config = dict(
    num_hidden_layers=22,
    hidden_size=192,
    num_attention_heads=3,
    num_key_value_heads=3,
    head_dim=64,
    intermediate_size=256,
    vocab_size=2048,
    hidden_act='swiglu',
    norm='rmsnorm',
    norm_place='pre',
    norm_eps=1e-06,
    positions='learned',
    qk_norm=False,
    attn_scale=0.125,
    bias='none',
    tie_word_embeddings=False,
    parallel_block=False,
    init='uniform',
    init_std_qkv=0.0332,
    init_std_o=0.0,
    init_std_up=0.0332,
    init_std_down=0.0,
    optimizer='muon',
    learning_rate=0.00281,
    lr_mult_o=0.627,
    beta1=0.9,
    lr_head=0.0084,
    max_grad_norm=2.0,
    warmup_steps=200,
    schedule='cos',
    final_lr_fraction=0.0,
    batch_tokens=65536,
    max_seq_len=1024,
    doc_mask=True,
    train_tokens=483800000,
    max_steps=7383,
    dataset='wikipedia_en',
)
MLP neurons of a small language model. Each row is named by its layer, matrix (gate and up: input weights; down: output weights) and neuron, and shows model dimensions 0-191. Each number is 500 + 25 x the weight over its row's rms, rounded and kept within 0 to 999. Numbers have three digits each. A neuron's up and down rows have the sign that makes its largest values positive.
Before each neuron's rows, "fires in" lists the words (lower case) most often at its 100 highest values on Wikipedia text that the model never trained on.

fires in: "he", "she", "squadron"
L14.gate11:457491531506469435488479471489487478506543465441528513486455540511502443452491459506462472524528537502502478469500504472480486518488469508546504527468514541513531493497537509524522546520459510479494543511510511498484524530558521490464478495492522498492464465499503456533486496543514485468490490531481500474509510501482480452519488513476481507486482495478491501478520518466514469474514490496500481526496520527509484527488497477522447533526540502503533501478517533526506520520511541494509481516456482523529463487527571492501515523480507518507501504512497458522507490473458495504
L14.up11:488525523507459524514515527504494484478479512457524490464473489483515511525474455514500493516556519505472479506535536512485500540491488545493487493509434500503492453494518488516509512538478521482540510502508520526468465520475480536476465432482505506498497512521501538520492495469509508472527481491470475499450451491483498507498486506462487499514533515531501520471490546491489498512484491507515480440523509508462550452511476504491494503471502521506503513498512469458445552487451511462514467481488513515487524497534515430475548456484521485493505490512505500511486550529508465493
L14.down11:507490524473540508509478485510491463523491526493501456523552455474522499477535498502474503510528495476519483460451453533550494566490471487507499501507467487499454492548503494497470529521510519455461496498485510486487449491504484482500503513475479475524497469525519477485499486497492508500526466484512525550516488509470503528485506505478531493466508485484509522494518490502489487508499513499487545505495480498490501487493513505559532497477523506506530555571509525530457478506497537476524511481442467486505487531499443545429560504499506482509490496488548480463514502478476495518

fires in: "in", "along", "is", "on"
L12.gate44:520572532514510519482519449538503502530457464490498505465478474520518532493506516499521456470481493515524480504439522523514514498503528509504497474449509454496481523572496526492486529520509504509515459502530479502513566527533488516551536478510519509532484498531484537505496475469503483504500488459450474531480470446477512514465504490500485518472473497505506502469503522472463479450506498535517486481506503501485503509471504484520489579507492503510510461499504481493504508500547479494476494555478463526510507514473481484498503500465499465478510507472498515550505514487488461528
L12.up44:506489478490502506494530503479541526494476512484441484515498521456501541530558505520515537507496512507521495545496466511496523517453506486536515506525482539513501509526476461468508461457484474491464503519482550522468512499507515497511452518536492506485533520478500511521556530522479468488512462516481445521497498484525505516495525527500480504531481506525544501484478462499458492520482496527500472465470494471537495543453474529491511482472506490465496509509525529472473477508488482451511445527475546489473511490470544514542477496567519507523502483520487493487489537491538500514
L12.down44:493521521506471513479472460489500486523520469457500503450510488514515477536518452494505525507493484522503524523497460463501483504500506540489502495519464490469435514499483494512478460486465508460475465536537513479464535510476495500489445521449485530518506524535476522516518471502526502523534485512489470518465538456492509514531533502468513538487485531512463475470483517485496530496503464501502489509474491497510504515481515472538459529485521480480490505492479482473515499458523470458495528502505488507481530519481460533474494499513540487489542471472420457526511550487485450503

fires in: "is", "had", "are", "were", "has", "was"
L8.gate252:481543510504493516546522523492549508487490460438513483478498497475544532525483512499531504492546499496498487534459478542482523524495477528523513504506458484475487497523503495496470480482476472504529487472480553471479489496476522513535449542498491491481523476507527490506498459515527488466517527543459541507559494528505486471540501455519427554472492512468511488486491538539490521526512488504555502505517511508495522546482492459503442511517504485486483500473497516485520517476511524487482497486498542522498508535506520508482483510474503512486537451512504471504480516483489444512
L8.up252:503481518490461502555502493456560512494504470504480520484523521479552478497466524517494514525484511519488534504517482470508492494451536516507472527470472499462508479513474508510482461499445540537486516523480493462454460512482526456491492532531569467499528492526502514545485520510506441547494516476519518532498503473521486461489492523515506509473520503526583539490473460498495509491516512488483520513528511528488496536482518466503535499480483496516488496510511498519510506472501540481521487519497514481460471476494480523498475528449497483491495540499481543504523455488509492544
L8.down252:494514551487455481511527497511526508491435476475540496447511516499557489489509501517471533520534500517445539560510489441491513505502520490528459502490499472472495512515481480460498486510420510509528491481446524462484513468498517443501484523483521523472522520511496520514521471475524502500532542481494528546494489505528491485490515535503453493446490521506564477458468499490482501510556492486512490509509478537526517534498491456486479503506505509497507522539485489512524471505524522523490492532491508466499483475494515534508469503454518494510515511524521484481500498506466481516

fires in: "that", "time", "died", "before"
L17.gate226:502476502492524512545503504451473485466487457512477503482506493485497519486481467523502498551528500566509542519510533480528515502487563498467521468548517535496484490494545471485467488495474495479477526547534461496496479489502509472488510518541518501530519518500474489510521468499484507503493521463485484510480518497492494509419531511457509522507454464478477534517487429482539490484448475500497530477505526524500564485480521492536509504483481498519460496474483531518525542498456464504521494514478478520517522464466488514496518498488503479495530499486516476531508485520481450488
L17.up226:474527539424512513540489507481527496462525532476518489464501500486529501497428483517488484503503494499482479495486474498519516475474538522509506509466494473498487501481495478511497512479508513467553501495461482523515547528486481475510515485528523498524493529537548491521488495486489512510477491488464522485519450524508536507529494538482494459500472510455485509485469502448542516470527531565468526511489527491487480497473473507481485504487494503491511472525534493501529544525524542516509520488516507532507521535494481512491483564522464480570478511537495446499511523492551487523
L17.down226:502465489477511528472500494455514461491486498540486518522539492471534475507535509503522482493518529493551511503468463522480514477522462490463474514528489476451498501493503507487466464532453505524517491524340484506488488499505501456486495539477464502518508542492491491496510488524513482488507500465527499487483490489476501479504540525530534485497507475548490474469488485510540497507476501475487467535509559489484488487506508454514506479501498521484497466491492506512487513500478460530499498490490543501499505511491503511481516505560481526477498539503479510473508529524486491484

fires in: "gold", "short", "their", "apps", "under", "his"
L6.gate169:500505524508481527515495484505479521485531536490536513467478535510471550468500523486560535520460502462495477504507503479507480485508530496522468526505489456508453482478493480518493516505509481480523503484510540478511502501550547486505493458475484458490498485502484531498481458505496492510490501507492474546543475541505503498518499493489479538449502508507511461432478451487518503496479491494490494488504501475468489533456499462497522473515506519472503535519512492456429566498508509517533520491470512502552515495553490493496498489439523510524497471517504514497479470486497423478
L6.up169:477529532522485515483534491516505504485535516491535511470499510485495514433484485472534511494459502503506493493476475505504484497506510463509507512486484462472496476512527508540466503499484498527501461484513536478470533507533514524508469491484481473482516468507515490524489492521537550494523471508467499528556531468467500558559463478501485488460499479504546453481510463447511482506517495495532502486479563422490537508491459514507529462509515516501498490513504515477517512528529459509490515480473531533519507476514497524482482521482541535479469463481506530506461481480503439492
L6.down169:495525489504513515484507511512500514471522542539525517468492478504472455487510507500515523532504499522523492527497455493506506508501505481493502498489497459442486509495525520581452490480482497484507489501465522470518500508491525548495496496502450452534509473494485485502495495513510530475505486476500513487506536482456505554551449524459501474481503481480530502502485501485491469520546548523495467494445516422455526482513511511493568465461501529478510511500480534515522474519530491522486515455540543522483496476494495504513454530486550506472516490532505495477486490493474497513

fires in: "two", "by", "off", "succeeded", "davis", "on"
L2.gate250:467529528544510485482493517506489472510464542536516523487472520489477494437535525529478526513495468475480512510464535500508516537495474489448492540507462515497506491504499537464477527484565533454516517470530531505524492493517531510478499451482483510485442533469483483527500466491491504473519504535525478480491490446520503476462491478533487481491515463519517502498473481518463502499471464505498472473493473473535495529507532530511478519522476494498479524546498479496539475507496487502488432485471486501510486494509529518517549453531491548493506497479474490526474526509453511507
L2.up250:533555538527489512524548534551510488485524494499510485468501506480490530486493516518489523489498479485493511530469549505537508484518514506475454534520485477541506483563531485530528461499500489494509525462510480465503498488471535485482495506481494546498471473518530490527495477458497466494503577506512513489494493488530513496471518436481497522507478536551522502501516528499470504499502486495532463507486492460502499507512557516523492539491505467466498555523474489506559460508468496489447433476498516487499478507508523473458492500520487488493512502480464473527492535504495476506
L2.down250:518440467451509494498474481453484529501505466478477489525516480513531496528479505447514454528496489542508479504508479537476495471500490496541535480462526514471493545469473468502499510508453465518477488525488497504454506529513456499522505550518507464512533488504473500487520542508499519508498460461488531500509535527472491479567485524482494504501488507468512519493512508511529485514554530513489515519496529553438495492497480480473515490497512528514512480467504508498458525488514532499518568511523521517500530522478482504550487542454516476502494494524544507484500472504525535497

fires in: "who", "under", "when", "that", "road"
L12.gate111:536506512526467489523505549472480546511510476503507463439500561496519511531482488513561500482557492521477479471538453501506495503502529507511514480511512507503491500482528530483508507463485477484514492472466516503445534531499496478530512484480500488506481527535523499475467497495503459433516514475513505518538456475489476543519473484484500535514471515517488502504456558544527490503473495499493481510516499464517502473520481532500477510520487523477493514533477506495487554492489528479501504516502510556486530466559499472509481502496517487522451494455522502453486517506498449473
L12.up111:493527505502484487527503473451485508481465511500532519519516474522485530517500478539487503555484491510508497481528487472520532487477540482471523497499507455503534497512487493508492509486505494445487508515519462448455512477500489518510498545505494522496508461545536510479524519469528503473481505505471468457473541522484533512491538525547513507500511566514472501461512527530511517486521518513481532517526501502508476507475511470557509509528525497527488493470480484503480480460511506541476530486524496451486505491493495513470453551545499515463537544459473509493474526442505453538
L12.down111:479524532538531454484478510473498480445481477514476516488480498483495495500498477546500494477518475499508478532534501528534531501457476510540512531490513504525441528518490538484495512485482457504454518495492510489463524465483481468488481509500430521474515477528562521508523511538525513530511490510466491487469481469484513481504489549498478476510516525536535505480524511478448542467520458474478494469488493493511483536520492505442521488490506489552505548501469515491516483472497513506516511495471531512515482514504486537518483485513527534530568528531510467507538491478492480475

fires in: "of", "from", "place", "flight", "introduced"
L10.gate221:481528506473460506520507494541516527524534497489437456505519494457521497546489519504485542457496467496523500513499517499502485470508453523490500515441484463512461497517483459475495477520476472529472467517466516523476482498487503490489490526474555507526506485514545537504481480503527493498490507528503486515502459475514514506497496486506472503477495474446524491483489484527495550469463479515483480534495487493453525502528527516495461538477478521487517518455516489475577500474488503465493503510453514485496436488495509497513480500453514440529503505495529508517451475503534466491
L10.up221:555524489499493503482535514479489499467517497505521478513500460431473486547479522466543507474498458462499471484530526488489540502502502482465531510459478463502500480508503528471502491545547468505479489471481520484461510478481525477483469507457453500526487490481504512526501517489447490465526458505504541527483466474515484490539458467489510519476499486495492459525495520508509502502514492528486476524527494494548516505464515534478511504511484475466505526499507504507502553476474543495495458503483527468440471485487539464520513517436475508517506525522475511510465483495530510540
L10.down221:479484513534503489536473461481508497527468520560504514454486475545527484477549475497495432499518525496523522513473471476476473567487482488536493501484507520499503487451507493508484547537488526494487546504533488479521479490497504494519512497479492507489473506509494467467544496524495487505527522485452525484482488529490479541491489523536479490498537479493466525515466507566489509525526485496517478507493521503496530496555472483479479476469516492523457508471506469517487515455517457508524513506497527485457541503511516528486524461485514523483436453468548530502516509482515496490

fires in: "are", "is"
L7.gate206:501466466511533453493482506529499484547485529491535473513471495507472518528473501544474514503535455517438519471507463508481520463515449521492503476486493516518472484437482487510471507469492525470519497463531501505502536473466529493505512511458505509487477499455534512508542482499507515487500478522562526514514472495535479523479511491469523474505520505463498557498538522532485532533487480509455501503437455506503455484484499504458489505530449513510500520513540483501489553480482488507500496494509490535517484507480511503550519465495522502479495479490508507502482493518441536501
L7.up206:531445503491459506464512464513524475494495477478499477528492500503466443436492512560500522510505523499507485465552512500488452465486481509470520502547527504484479500486488466492523484489510517507523502489505469511479454483506475494500486473492548478497492481420493456482498471486517483489506484496512473503508466527528524505482478476489488479527500535424503524477478515498498492508497536523523535508507471497482466527476458467527522517499494521484485542502515505502488543540488497524491475469492478544526492503438537508502517476514450509512525451501528492459524472506514468483
L7.down206:495526529489482556521528531476505510519528492479467498515536516466487509472513534488525514510505549483508490519496511506531513514507527474492485538515497469498525531524526488512537521517506500493502479529458495471518464503537444470469452498545534494517508479480494507492466510492483460514495511489451444485484495535479492464518486501516450526485483501520515449530455492479493512491519511499556519502533533463504560546519479495541491476474574520459511522502464514539509484532519496501517497533499503469524531491493495490490474524504490489531548505517506492466520505485545450501

fires in: "that", "said", "stated"
L17.gate30:528522512501511533468523531466473496548528551508494448489431512529458490497423506509496516576519480494475508467506484482483547499518461518519501477501526494498473498539504510482515493502466547502484527506523513437514508508484502466493503527506495492538519486542525475508466514513451505507533496507517458522479482492483457457472472490503503524529525497465493498522510468514497492452507489512441494509478467504484503500499477525502536508506501508501492462513475505486517541538514528483519485493488492511505477479506469498512425513488458511484493502545526503513485491514469462534
L17.up30:474501501493516475499503485486537517520495486510519502536497444565532495536484521522502493494532499517489524509495551497514551465485555452496476500500509486516521467496503514500499470497451451490431525471478501526437518536474513458465488499540488518497528479510491519527505479481492500475510510511508492499507510451480476527466483469472516445500514528525501452497517535476509510483507528522474512506488541506511521518518480496554488499450504541506483477485539493483475495483464458480495504494480522531527486546504502485499536494489471481480480481525520498544504555494447494536
L17.down30:478495473507465518454537499484483461499520508482489472497510528550538488521521461491491496545486484515473492515494494442491548510513474465475516447523473463507459504471501511505508433505477490502501487462471536457500500480481505503467479514481501526500502498507508484518477507548498537482485496462527498528525490479507451457483505500525487501509465489511533472521508505475440507467496531513500517453475514481499479513481510529537539548504525481498460476506515507484499579541497532513509499510499463550528460502488510500500477536448525511543470509513514516495471496505461506505

fires in: "are", "were", "is", "be", "areas"
L13.gate182:501496529498520464486490479490500526462500516479464482444483512448511540486444508495484501512496480488486487546495501515486526505450497480523503523530533518460522496520458495475455514512502513532524465518533534461487504493494502553521500514445491557517519525526480479466492470533486507477500476519444443537501530484488474533537534509519474518549485501476482496462514547520520512482506487504494484502476474524513508483514504488474455502467467486409498547508502480516513498518519474529524469526475524503482524491489526481524492480468471491513529503503542509502515516509502479501
L13.up182:498519482533456520498486528510515518523529521521505501503507502550518481499458565500511554524501534471455487523517495501473503511501551444474538491498482512467517464562486505485473490488533525547506500502466501511496529541480476515519530478508489481508521517493533536550500512521489494504503478474459483517478515501525535527567471521457472516489503483524490542480508508502499498513504470469505493515494458516517510505475486493522553508499497541492497523523551510522471459462519493529484463482457518516501481504538505523497474552507501437498490496530486511475531549493500500521
L13.down182:482469521523498507489526494455483505482512517479484484476509512452540475514454458502474508462509461515471477517511463546486478492545506472505513491458527488534551527501512518504546488528519530530508546494507470474532507511527512440471468523501495488466496520490518568485504512516505504457506498543541509521478532509504446502476545521504499497520481498460493509493502504497510499490500525515465550532506513502518515489507486542507488491527515526489528518513458505532479510543512534453471544507521505526547510558498541525485506486520500530486531462485524501473487519449498495508

fires in: "made", "found", "founded", "took", "significant"
L13.gate10:468562504471527501530527485523515503453519474510481427515487471502549487476503517457544461500499533472493490506488535450530469445508493480469501469497499526524487545516474468511463456488501476474478526505518500502482529452511513488524506514477510480481507497505524494504498500505503460499542555485437521507461507518501525519513500476497500506500487505504466490506516494490514521505471515532505471474523546482508511531486519452504450527534531478489496480505499526503543517535547531541486489484510479504537499508537523499467457498502441520528485471496535514532481492500484479509
L13.up10:533492494501493495531488506468432448565538514504512457483497519513499496513493500495491479512507537500481494505505481522485516524515489482491504495489458457480459510499539558516498522516509521531520557508520504518517465531449511512548452547500502486505513530497527565510477520505530521482477520480532528529529508477514478509484515448478513519494510497515494517527467504519530469539446499486526492488442505477507541501494481474504527550494486509495509521478541527476470500458452508491514483495513481463518522476491535483512482485475514475507509516526466505465505485495435517476
L13.down10:435538491527503517485524483472471516488487498527524467534514504541562498477468487529526494554521482485489519513525522503509463480485527475517492540449512562498457505453495459543480484490499513476457474515469518497503460481522491491487496487466513462496515487495527514565509527490470492511531463484467482480484487528512508513481528512519479503519487481489510506519520521513508540487500536507523487518464506476455509507490486501475525463536517505513484484481508496478489540498538494525522472470507513561499470512481487546510492502512492537551499479454496558512526542533484479491

fires in: "of", "much", "somewhat", "population"
L17.gate223:518496525506560581523469495526487458463493511488470510501527476479498517518508437532486539560472488503486472490501496538467500509534476484505483492487511459496516511549496542489510520517537521509522496471481481479469492497513466496492540486485511483492525481522472479474501532491479510495497483499481493497475505506533503555483516502483451490526529514515488492504485460486528496534531527502483480504518522492503536451495492491498490434511505506521489535449486470486520516489490486481534467537536495529480500551507514473478484523520550523535454533487513499479512464564464480492
L17.up223:482471466473510469511491523499499487464483531467523514492500521511517463497507504533475523537503505494490459492476457459501494488501501498487492505481553518454535487476538534539521499478509521543491475511490449472508503485521500496511471498483497481489569494494540494492515487479550493498553520506546527498517493476538509547481498498504478512470491501488480486490558506479510454500516464516464515546512465503470522496506523492475547432492492482461494517489526487521526452463486512517472517527546477474475525506541486488505499464497477501475514503520516551560477472485527461488
L17.down223:480486459529472542521530560529492454514441469489500496492527502496502483436449503497535503540521505503475496497526545489519506557496495459486514503516463498503505495510498495496536473521499499499487467508515519531446512450502494465518498525513521492527523515466498463501547509552528503521510485500514503513496520528469496489472560523476476474461541496512500509538505543521524521513512447477483523474511518473505499489513509436515533531500497503501509499484530542490476512504481498441531476494500512466488512530529492487523536507476503537467534499542493469518516515536521491503

fires in: "by", "on", "helped", "to"
L14.gate48:509462489537548458512487526496520514457475522515481501535508499495502544529490489501506537479516529502465469478502494424504530498482508468498509456484503545477517525514533518531528500498523485479498491466484486505531502507499525528490523501513471477497539537498505489522530509520504510525508524462517467481493494485443492465469508478481482476526500469512526510518466454532471498520486513465538516477480498475479490500501506462487508489513502506480447483498462511489498501474499558466493441468454548524482557506501494501510498566566476498530462534542488483466483497502505511496
L14.up48:520525478541497475502503469471488522489473478508496520492473497512509490490494471492529501486500540526449449522500481505502517487455507512492471532468516495515486513520508519539485522516530516519480447436487497514530462480486518451502497477463443535481450530485499451515486479496464477446494525493499477503467526501498530532505456549501510492526460519504479509546483541534504512450511482528453496510522467488462519481499493461485511495483494464514503510530456504497489535470549507507556466490495488489490477502489503488471481489492483538483511503492506518498451562501513480536
L14.down48:488498524582512503510490519511550492498468516446518493504508507516490493493576487521503506511502498463497496440486503478523522475479493491513494480520484560474435520497504486465490505511545474553519481497450489471512533506480477451547476476522516512494489486491475503566514481525534508498462490516478495497485512527533506497533478550494522526486455496552504499535525508491491490541503512501483518524525522520509500546497510505533529526502474509504513538510501542508459517515488552528517517494516504484474476482514522512543498515477465490484527520507467481467484535523530500493

fires in: "to", "what", "whose", "for"
L15.gate62:496452474539458456515510471493540504520505513507501489499527485493431499487453450517500484462521463489493474471466485463517531529511541504460520508474529509489477492516490505468517490482493522532548502498521455465541564503503495458524504481471451505458508495494480471499490482531516502484523518471499510515505492512513479492477481573474486537511488503447454508450496476531494494534502497495491526537480484483508482494488526478484521488502513484463505540443465517528467508533510500496491492519512511496487493473517493519565459532518536486516523501497487486495482500507479511544
L15.up62:498531440502484484504518529524503530518549504474460478476480535516540485528544513513510470506519473530482549494515504497494509526495485538454501530479503553494500501497477471520508517521453528507499506477515499530482525467525513522525459541480495473526508499515514491464516530528530515465507519485493479533493482522470493501485485508501528449439506497516513478535509509510571484483515503478510506479468480500506461473518485540513495471496480505519506543517507495502548477485472486591503514546553495490568491494509485508545484486508479501541488508495513500519505513508542532504
L15.down62:497503475512486478552481501493519491495497480501490524457449496453536503550511518496518515493494498502525474514535505474527493482495524497501476467525465495503502462493496488471471558478474521520475531506563550515500511522518487567481518486511508535525451491498494496463510511502496532508536511517503505466497475511534505508489502481520485522509500451514526524492468472537508498494462527494542468521513511498483491472505524491496494531480510525503515486470490520507491522491490515445498524448536490578502512500513486513481497478460470511472404461460539478525545484506500481495

fires in: "had", "appearances", "significant", "but", "has"
L12.gate96:487535492474460506531522465537481505486540444540524503498484509456482527480465489524510516505518514541490488498491532508472441508486498518492478508543513489541486520508512462523469491485501512515485495510532523504511445483493494485506485518480503537507504487504503476547518524498483505512509482470475509468457513506465550515514505471493470466459502531528513515525490552525488512471535473501492452495536521543479533539510505505514522496482504564486520496513502504507479547479522516503554493530497507518506548538497488434504471535493505489560479535529484532543492509506513492548
L12.up96:472514479477466520486532494492522473480474506494510480496527558530482458509475503509523465543486515498510500498477488508468506518472487508457500478479541482476474492453457520494540562529484570486527487493541487484520512457506494490513504524496513499525496508533478532490499480537490516461481484493498530496499472479508491514500526523487494496450473484530525507572535452438533508512495501484489487510462549494564502490503463511496515502520485490514558469486482447477519533512514526533493552507479531461514498484525531505501478485478493484537478506515476523489510536494481486500
L12.down96:491520511526488524516487486511464519479471494485513461547536514545474485474478494473529472487492491528510507532477512533497479469473520501522533470478498497498460458506492494536507459496509497521494505481503521513496486507537503497516479545473496488455538482469516509500465555461502522499482456497490488515483530486483498491545499467478471510493437541525489491494489541513463500500520508531490489549502502508490504521499507527449512487489490522446576526445502492502476541481477489446492495512520536506479513521498454477497547503463488468509511512525493518548481441548497470491

fires in: "is", "are", "been", "was", "areas", "became"
L6.gate249:510525514510462487443512491542478517479501512496516469479519498471520545448462512562505495555529530524535519488477510472533517451509482481507510493493529484503491530492505506514486490486485500453537501495474533537496525522447469503490514501480487532501489493523479504455497492468500507516480483520510533526518530518498489506516531447490523509495470498493546554506515533506475507492521471490504521523470545556504486475521468525505517503518464481492545509502476487539490470497523552475494481544510446553488512502496481481505462518528553478476503511454472463491520490486461502484
L6.up249:472481501559519474482506523537523520536490525562486478506493467455503499510482537545511540507491517471521528501448461508522525468495498501492501517471557502517480539495506492501508499486500481497502495523490516454501516478497540508509528478511508499521468513490477520485500477451490457550459454508556488502524508514516509504477513474477487481506482482522554533498537508538449505497508491551510503484483478503532491489475502520466498497518467493478484485506464516512533484535518528493464461520542458548521529460494502517501482522517528492535533492446526463466485513455478494496
L6.down249:487461485496494503468561518523505487506505497481502445485481484479516515409448526517471509544528536469524506500499541495528534458452547513481522516486508509491487503486494513485457496502499496489541514502491517556519490519462475502518509464465491505473515531502488503499521501487502525517514535505493502538536490486473464516512509488537525534461490458480554509492510505509477498469538467482482493501499498521531502507520453490502497482519473494464533548492477465550474455500506518496502485480523526531506511513481483503526462492519522498468479464483494441492537498452480474532

fires in: "for", "and", "of", "to", "foreign", "among"
L17.gate218:432495487540470490538480499468512459495499493509516524487527480443503479515502499467476500526491519472499461513547510485506486484485541468494477514505493518505487493496503473481489502536492515501502483486539467489485540501438466487526497497494494427503502524534490502496487507479489507494530433519509509510496500432490490529493502531490518539527455506506506535507500522563566545498506466529525502512490518511506495478531511510538483497473502521522516546476461510509509529506484483504468488497474460517466475476481488484486520506523531494516446468488571486445504523490521503515
L17.up218:502531519534488493499509480545516533469478513499506497489522500540517482509531499519477461522545463498446533536496488482521518504464517488481501509488515514485496538460539519538550513525507485556497545476479435470486536484495539460471435523515492525484477479526531461497484491527493490486490536479500508504488561507544519477527545507516534502507495531525482544522521497517478497537510532491483476521481472480520486479514504534527540528473544489466502500521495538497467470499514465531512472512521495486516509557524538521490480521494488486477485494512510504479501499482531525539
L17.down218:493548513507492473498487480459539482498486515468506500558501525502493535503513486506509507549468498516529506456537523478532495490526490460527517512495478561497507475482533471456521495505449514555487519518531512502526504530478541507494481481471474504517521463494518489524466531488464481476475477499521502492536524481506483535412523457491508473505501535514501448539486506507502479506533416468497466476458523511505516468514492482517483475512496518460480487516486461521495470518472513504484498473483501514478503507494499505524444458481479533485524496504516502531467502524503521515

fires in: "at", "for", "college", "on", "in"
L8.gate105:526508487489435502472511492501534501468489467458533545480456520512477508494528512454518502489525437503492425515508457544517492495466543516455449488524498503473515515506511529504521465465496522491477506515505527537490502479461503518507487507502509462526514506546515509510485515508488545495525525476418486520484517510514485503507529524465504471515503518516504454503538471506530416483500494518483438494516544482503540491466488512529521505530513512523500473483518525515482495487502489483515514476485519502483513512510439480518495505505501536494499470523490515512494526480513477529
L8.up105:556536484473475505527526472504520493489477448440486582490477501519494549482529497468529503521506524537497483478499528502478454455501531493476507498531447474460496507479444502504473492482481472472478525520560500489523535494483504517484522520500537460505491510531490496531508550523525505546513517501451522475509493490519459476492509475502505497505473516473489496465525487515487441504494471473479470510524524504468498496500502505510572494514496544496525495501504508489484498526496494527481500505435507435472517522489491489529529480512530479514493501493516502522479487502531486488
L8.down105:490458505484488526479495521473490491508503502515490485522532489493546450514453492558463486475488501488454548474512524506500509481505475510481517503466527491512519498499525515509515513504528538550533473511432494452505495498500501462461466513483480516469486497453507513450501463526505504485480506510554528469471489516446508538425499492486497498463509480469477519477482515509473506516495509483512509490482526475514453517500513501489485501478492466497508476526473471467491489501525519472466511482569475516519513534525517501470511514527490459471481535469468508494511514552503560528

fires in: "from", "is", "38", "second", "third", "can"
L8.gate13:505473503498531495487469500536484467528495497505521523519489469521505512495451495504463458502486522491480500458458455501469525476502505495472546580447486495481524573537474463501530483521488535504530489527453496513522490459503498508481528470487507508467503468494483468489481513524480510524492483499500462525462497544515489513478476539451512451489524479526511513491504540536460538514443513528459476490478512496539481474517511510486512540534476505474511487477527514498504501499504480504519485478503483471516470484496525508533513485545493502477456509467489462483491511476484528453
L8.up13:533496492511478494512467503486542517532470491486486487514429529475488480524476522517499518484509517515505454528494481469421506493482537494470537510498456484488508498498477498475468514543510467500481555536484528519476529520496490497533503435470492485542501540511463557491481474510475526493513510515495483468501492501521496504484513504506490526491482490500513509505505524527452486497532534505482548467457508517463503468522490480484504531483530517467489477507506521513449470466437506536479452542530475505507498461493477525518514504488523528497493536508484476440516488474517493529
L8.down13:482493520509515483491518507529417491495539519509470497527508459528553546490463519501466509570556486505480508456494481530559529478517504514506536519492529523455489496500535505495508555471512511489503504490467494472515518480513519466490507565517493501493506482472485474523497505506513485512481526514506490513536543498470508503488532484497518485519479520477492511549487489474536520491468521523477515526519510511518508476534443483486526494459484493547516504465502501502532487541476480495517488457496503511536479539532524460480457517540546465501521506503466500542494487480500510506

fires in: "s", "his", "their", "her", "its"
L5.gate209:500496488519537470486536552503462477524472513492492523523520462495506507468524504482484518524500526476501477502461505470500485536531517474494486479526474517515478491483520511483482491516454450516549500441477474481482530488480501492585512510473443513535544521489533510484473480503457493483559472521471464551449533492502456498479525468535475517507496535481484536548510503494515484537479504528499507484481517473493504487491505494490505496546469550536506530495495512515507487466510510490514535525511513524471512487518529558508530506534487512508489498524480519476482481500459487526
L5.up209:505486506467494470489484510526512470517502546481474474498475491465477578494481490472482516464492475502502536507466515525501478522531457507497505484438478478478540477481561522475459497549506498477492490502502512471527496501544496502505511500460465436489510553464502496502511491524494502510539490499492474505491473508514496468528488475523470507505480487516491497498484520510512488482494474519503471450531492430442522520544483512504507513508513557505569519529516519504530496517515505482498478511495517507485528527480536503529510476476502538499485489505533458483427509530524508523
L5.down209:506550473497490468469514461505503495499512514492534482479484511517473541514503501503486484494508454499516497527467492565494522514470519493490522499492509485512516473523542479505471434499533516447468451539459462491495518538557493483498522485503468486522531520507506500529500538515498458478500546464487484480454482510530529486531485453493448468513494502486485466474479505494468509515516442512540510491508490497500514420488496519523445500470493521465504511476511498504504503483506561495527498453517503522478522510461476518525483489507509504512519513518546465541476511520510512491

fires in: "including", "within", "served", "being", "selected", "lives"
L2.gate200:500478506497527480490523535527500499539528521509477471484500535470531519505486519487499511542520503532562535512521508464484497518513505520453482500468516477520484531488525507483437480497511546505539523529541510493479525548493469475532506480494427520530518487561496481514477525504498465486497516493534477484489560492476493518543569517482551519439495487489512515519494503494494546489484474509497456542521530535516520513484546486466508511524500462500485538502497488490527514485502492476526485480464530505518514525527493503477515486503509491479506517464518530468486492465490455482
L2.up200:496483475502512521473444495502496561511495487497516482494462494499487515499486485578488501536517485473524563500494479509488530484535476452538539477527498514517486526475530510458493480458486488486529463516475482523521458529469492524461506520532491484468473466515489529487473520543543508547508488488503489511498510515544488489535515482510539481516492517482501528512529508525520524542497487454504481531462510499509497473498505436503508490463536496488503519506481471471487486508455489467498504545502520478494481536458527550479502499441511504523510449506506508505556504487510516481
L2.down200:498529478487467528515508462459499506463456471502507515517495469520467514490493490511501512471499504477451489508467499517525500489505488497557490512541499519465525478513479497513558497506501469475484469479467494525529485457496514544473495527505562493455471511433490539474530468501504537508500500507466529529520423506547517463461436458527440498552491501501509484475516509527504454505524512481497519472464479479487478479506453525539493488485500533491511464507496503525477492489499515517471484523510476501485476455468508489525479504476492511514488473507489485511524486512507529514